config.toml
num_hidden_layers = 9
intermediate_size = 1024
norm_eps = 1e-05
positions = "rope"
rope_theta = 10000.0
rope_fraction = 1.0
tie_word_embeddings = false
init_mimetic = 0.5
learning_rate = 0.00107
beta1 = 0.95
schedule = "wsd"
max_steps = 13016
MLP neurons of a small language model. Each row is named by its layer, matrix (down: output weights) and neuron, and shows model dimensions 256-383. Each number is 500 + 25 x the weight over its row's rms, rounded and kept within 0 to 999. Numbers have three digits each. A neuron's up and down rows have the sign that makes its largest values positive.
A block is one neuron, or neurons of one layer that tend to fire together. After each block is what it responds to, as a language model described it from the Wikipedia text at the highest values.

L3.down500:484454474524516536482501531498491496538508518499533494497523485493462538525529459468524464533506577474475481508491479487491478498514508534519454457506532476494502512537475490537505479453518457483498498511504459471450466552518533475494483532480518466491489485492499536492466473514477516475510496484530511510524483506464523474521488489488518504460517530488471487478509539488518512458502
Career role connectors

L6.down186:482445474510495465472523503469506520504503490532495451463487508516566466500526489528481496460518512476490552524471501491523458509530516502537467524439462480523449477497483501483481460507482514477473496476468453495490489502501530516530524536501484516510507517514503480492484510548508504525532451511506490461508490521474479450539492519519496525489529551490488508484482484507457534500486
L6.down282:507480506513489498486473460494480509506508492487478463505505508463524509533473495478507499470542411493524482511508493484495486489509505505466508514469510536508470502520485505493534514506457496480505519490489482515485517482503489528497506503463514468493519495514527456451500510507558541556486479491495474491512522533475514462479474478492507493477511504492497569532549517484513518496470
L6.down384:534497512509513513573471542519512476531485478466483522495526495519508487504489495502484518515448521506488462493484493492483503468481477503515543524496514508481527540510545515526509500487495514483483513532529476549503493532519513479491491492492466490501498520510489524532479525479535477515477480546499475492515484482453459497455479490514473538487531492520486550500492457527561499487571
L6.down685:484515495496518503526503513520519498466459510483499473469488469508484542463486478520476523502550511494499502506482537527485500506530516501549485552559462551504493503540513481500511532470443508500495502527519437513471468514468501525476480479508491543509500505506509479480545512547558520512504483513543461506527481514509486463512501458494471513493475468552476490499519544510537489576515
Day-of-month digits

L6.down122:451477493466481473521455492486514482524519493493536464459498486461467503524500508500478509535470508475521460513433461542512494504499479488510529483506518566492504554490519512522496500487525486497488499467548515512507564459471454549550511523476472449488464564514483491492495550540486567499535524504495485509496474485546546484476493498512476503522497508521477544520470543506493530499546
L6.down312:488503477528472506493454505497472505466483514522543484493507487482494514489535510489519500510495475529528492497496497510476478503502543498534492515524529464479506519534524500486497515472484500483464489473510534499497486498489518495496504480488473520495480491552499522480466474515471533531483466518520494482523494473534487478532520482518517491475491538455508512525504533506502491453519
L6.down648:481502484487515487508485494450504470531506492506496451512503506515493522502479479524491502482519609525531485531543499462487518478490507469508492507526514486506465483501466459534498508516473528511517497485513513523508515503534486508503555511437489505504493513521492506492492507534509478493485498543475491541544488516463503506493498467524530497518506527460523499468518502482486466503497
L6.down757:485512495463531475532518475508487462486488513532506505498485513561533496530487567487461507473488524497531500494522509465517516490476471518500528518527502478489536454491517474502510507516482484534493496503520514546486542530497540514480493466543532455481515527516453507492520507488496476473524505503582528570477487496551474544468491486512513504532540525442506536493529491518488515529485
Clause-initial subject pronouns

L6.down2:495496504502518527490495508499522480518489515499487475487508485514497526521506516510476453546523438496553488500483524481477475510546491513491520453534504503463482537459508472501551532533515514446499554490513521554492515523484534513512530533487515510520479482496567524480513497523484509500502527480479475505534528481528529506475506500497512475453465506512504457518532487506476533512487
L6.down51:489502450516514478532542490493487445521504522507480466530488474491527490482515505517481518518495541515532503494462499536454503544497439493482502490465516532468492528522482478512511467518474506506470536507476483516476514485546507514449483482497504466503511485461510508518503476501472487502514488515473515494499502497518502508519520501524491489497542557512502501471510442499470503487518
L6.down123:489458527494521432515485501516491502531485478513494448499511502513545460503529497504517488501513581523512477503486523489488451518497467493508504537494469466450472497496510534563490502522474508526489526493499511514518452470501511479503522498497491514490492501477522472473482557483504481510486508526500509519505535523524508473513540510492548517443510498485509535462481473512516524511486
L6.down330:479521497513512481513451461435500513430474501494524536509528462505489457480508507472483487505492440539509509524466506545532473536434496501492491494479495500504512501455517465478487447530495473510471526514473515493505488502484496527498479480487557506484524454484497488451511474520511509550531507489501505467487533553494544477495477452537441501451485458520533528516505473504536518493481
Year digits in dates

L6.down127:542541466517488511550521467509553475478516518502496488530517458513482511519515474478541491486503525523508525469512526523480513477506484539509493489477523502526518523543516480509523506484532521539465491504513510471514484510520514524497463507483485480495476499491548502529512500467468481506468499492484512529524524525501499498526532497511464530529520514492506509497496466554505460505521
L6.down482:484474513489478519505515516488534509461450497500508481499497470505522532505462481515512500490488664509512498475513459484510506502501519495472507465478501480490535503501503537480509505469499505498484492504501521506506524512485495528473454472481484506480529532469441499490483514525485469480520518492506524528479528531517480484495490540509558506490481538470499494483472510488450520534494
L6.down597:505484517442495530503518499504459541460508544520493459512489537533509520504464469480510529536512528482494486472523520489500517544497487488513479478516507488486467512483487493512486482515507497451460498493504517504503501470485472511524455500508469498486529531525521497511503573500532477498470495496499528512489477485535494543510501515465488503478501485479501491543502512523481515487451
L6.down630:512505552485512455489523538514447487515493480486514480573488508472530470499483483526513473521511558499538515478525505523489520535489513476508466446502496488483514484467461502463501501495528471519482466503517507480543505538523483485487497504494476460529488491463479494507492465507495510503524499507568541506518494558504495446523516499487505512465480513506517527495513523533477527487524
Coordinators linking alternatives

L5.down153:459551469475512520541520512503474544468486518513532477473516466497522497437505517494462486486460559509476481470513481519505501485486513484476515516506457550493494509517486494479465504518511458510473521509526463489463474486513540465446498482525491484468501495530512471481513468501514499516496524482579498473479475485469488473500488501532487510496471501476524499503500500489571504533512
L5.down371:536486486505505499494509510484502435468523486489531487535469489516492520467513501478499512547493466539487473487500513515476519482501492490471472528495505540467442510506497515497482525486477472528482548459491513477533551502512515502488482501479495490496511507490512490496474542476537484501515510457456471485531507479501438471475489533488477465478482501486467518511499460541535538493475
L5.down521:475515497543506514542497512503514501483489502522496468470457476493523482541497511503493528491559503482481513541486480559520533491486524481478500513502461515477485473488498484533508439502505484500474484516501435484505478484525529513515507509521517488527508502505513453525478516551501541509488531471479534504512442472511502454497471509519492534539543597477491513486514506508510478519537
L5.down848:511505524474500511520491470532509479524481537485481537495478510499468491526492541534492466532484507516502491503474537529509517544559497503507530492499499520520478458505483526516499468456515497487516519482507478510491489447473509522496501494507527514488502488502500487511497523543453494460443512446508521455490500538462517542494503468523472467534510500491497471457519507477477495548468
Day-of-month digits

L5.down299:508514516510510538497481463469539458514453522470498496481522506455489500532483495531511479488498511499523496509518504484502477508490464467527530490565529545454456530504542496519454502475513482463498458533504508526488492524506544488539517472492457499467498471492519503503505466520489471484531504494489481499455535506475507505492499543539514477525533501508509518465541499464515474511475
L5.down535:518502497465485491502476461500478544477497468485515461500489521490496502530562536505454468506509541552505517499483499451485501528500480489534473494445506505463498464516454482485475472549483532502478519520486493508525530463505464524579512532482530465517506500537513533490515472491494553561457493507520495521505500546466495508531477484505508498465486533495502532514526561504486477538501
L5.down813:516513504522546541498508487485517546509492531462509532464473487487466460502463556535507525475494558508497527524479501485552473484537501517504488502517530535483507506510481520479464516536458453517525491530489488511513488463517504493536515502504545508476477504522495488501517465485489498510516483486538547512486524484491563516514533504520519480489482479485452532529555472522490524536473
L5.down1004:465521486499480478500530496492513516534551461536473491502461475510476456502532491523494464518498558477510484561495525471458488496507509499474488534522538505505501507531506480513492482508509544509459557515530514487474528481438512495538498462473452477536471505511492504476481490475469506512524528528510509488504505497496486526506532508527497479518416500496501479483554485500518497506521
Place name endings

L5.down736:527505489525478531523513492527511515476495499457506539514517434498512494461529513452504501535540507432497457514503519499508473523541495527476507492446522502498459514494484467505520518522478535513488506530491458514471540465487489513500532476530537501471507461518553487524479530450427531483499512516529471492474494508464517519498537494527510481498494526516492538487482501496479511504486
L5.down805:504471489519484494529492502497506508518475512509498531514502470525519496547507471477532496468503574534542489461465509455511496489536514472488521525515494522493551507529450539475462541484497465474521478534481496499508519559572511502515490559419498485510468482513533500493502491473522543460482519515522503536506520482482517510501539452470535547513482493482508512496464507459496477514506
L5.down884:515495475521448512504527475486507507514504513540492473543502476499492525506487526483509536465467576443548471536524505481496501484528527488476521535488523508482551528530494468478476457523476501501504496502509523465502493499487481509484479517476481502452486501521463494518473523513490515479512451487496504528517513509496516474462528510504487499523476525460525492466504515533472509500530
L5.down954:468507518529462529479501504469483492479528505512500469501520481509497489493481496487507519482510527493520500529487506543482492478439503517453505511471475534507471501513467472491469521505507519511525487532501491506517526471503536506500545519485462471506488518519501548487497464528503543509539536464511520514523492470493464500498557519468489502476467476496458527484476497487528511509519
Clause-initial subject pronouns

L6.down201:486510511472507466460490476486488542507468463470511513476476487503508491510490481490476508504509573548513508540466502479489501474459498497514477536489502576496504482512535455513481525517456560481557493469523543497493524477482472494522469460469519509512519507496462484500499504478511526520481500519541472468473522492461498500513518518528469459507467479532503517521531480497501497475494
L6.down361:475553540508517483495512455505515514521500450558502485475518516510464503494510498474474444500510492468487477495526484441490494471477468484522501513494500496482464519492477528492486478531486510497506473530478523447531493465449496482483477449464514479506486465510527476467453507483489474468466507462498515492489510477488492490526440487517513479476476483514482502500503547512531497528494
L6.down830:448486507476487513499510501520558500480482522492478457506483450513526516490516521482429490517499492488516435448527446497470481510490477505469536492509495563470462490511498452522512466500519486518448517494538510478493503471455513493512480472514517529582500501538463487480472504482467505477528499500477480484507495454514489507513506521538531493484487506490484471539513501492457532509486
L6.down847:491487509494511500519488524513489480487504501462536489508466479434497506516515520539475488491544540513530509524486465505474488559481502514502478490508506506482499508508471499499470461502537533507523533492501489478534519482468534506479547473431519439472482497478524525501482496471517510470532489457543508535526522523474535508497498504533532506484493509498460509534523504500501500434494
Place-name endings

L5.down227:458470500489482537485517457505528501499545538495560447511483491528481502513502499521485493515486494498479472427509469505507468491535485490473482465486506499460495512499478494526479546534487497534500513484506521473508530536476518498492487545485503489562476485489509502488487496502507512522521505467487505526493507491473537509451550534517489519462427521519518472453486535501497487484502
L5.down265:497496535507520486496509507483517462483482505473528542525534504469447470499506503539464493491524525522466526531514502496480504532478495498501454440491501495506495472521482495527562515514483503474494496512522521491470456542517522519538477500519523479523502485454459517520510497513482530519519536492470539504479484519455486528514498492506489485483537534516495513497524502501449544518509
L5.down351:484500445535558493506497501490531512477481501489524428518524483486527514520495525454478495535491519483516513502491526544514544466467478525482489500530480509490483490489492510510483459527475503484458519491508504481470517469477491505507486504482519459548491499504525497488476532481446521520499532490503483467485491504523496502564514537519510503504487486541496511476532544474437505496515
L5.down957:510530499517524520521529533504517474489517519465505480499461479532529531509514508490467531494456568463470445536472531542492495497510521491520494431490459535453521470475497495516471541455510495529526470498542461502513501508525484526493527524502531516460503531533492508479523515493553523490504492515506487488489461524488501513473556500513506531500476488481498522499525493511497484488519
Career-sequence connectives

L3.down199:523573519502528495483509464501488487460525526481498528532517484509529519501504459469526476439503505509493536516468528522482433534522511531519504544499508524498499509490534526522537488510525508499474456492514461500468494475504483484524469486543530476484465506531526476496534481487553492502484501525550507499472455508473482482498473509510512523460474548500504489475506504507555513553497
Inner number digits

L3.down997:528494493491506501528498472487474513543529475478502484494475502514533489497509444564481488530478593471483511516487509461507505487516519492482500519529493522531488510507529497487527489522502496514462478461510522474470494489543468478505506469497517395463530524484515496461508526494499492503519507457514501494486511523477483471527505513503491529479580472494541517480543522514534479462531
Reported-speech clause openers

L5.down36:485465483486468494516551497506512488551460508532512563492537503507522494497510513487503517495497507515457481498457502475467473474483468477463541502480493486475493491451502492529462502511478500501530512515550472465505542518498498501489471518502526490551485494505460460481548508531492531484484503464536490537530497515479515473490480500542504494505493522508499499516513483494539510480484
L5.down281:524458484472519573469500446516499516515481487497467496495496498446495450519537475511479516458519493519484516484498535508510487495475522485501489474492471507461451496496524477507471508483543478482527447501535512476499499493493484458506492497534455494497480511547521465471521495493507501471524500506478480547476465524492510502515507526473533519463503493500528492472485494470512508504519
L5.down685:495511476476481513509479496477474524538504469489518495508547536501501478500527501511543532493539525505509521495507545513453529529491503494534481503521522492496521497521484452470528491477484485515450458544538475509484496539470528492538475502457495491486480509458511523479484449510457507495534528495504516546484516499523526535522501509515499472530486490536504483536528477462457516505513
L5.down985:509496501536453468500487495485517477486496498497517498480480504520460493519499477459540530491504470481487548478463522517499516497464430518525533464522490472515460496525519438521513526486485486555490465493493459470526490476518504452491524453488519490499462461477474513443527515481510509497476509489483545521473493520493488477485486496482471506468539499475462495533539519496479489502496
Word-completion suffixes, year digits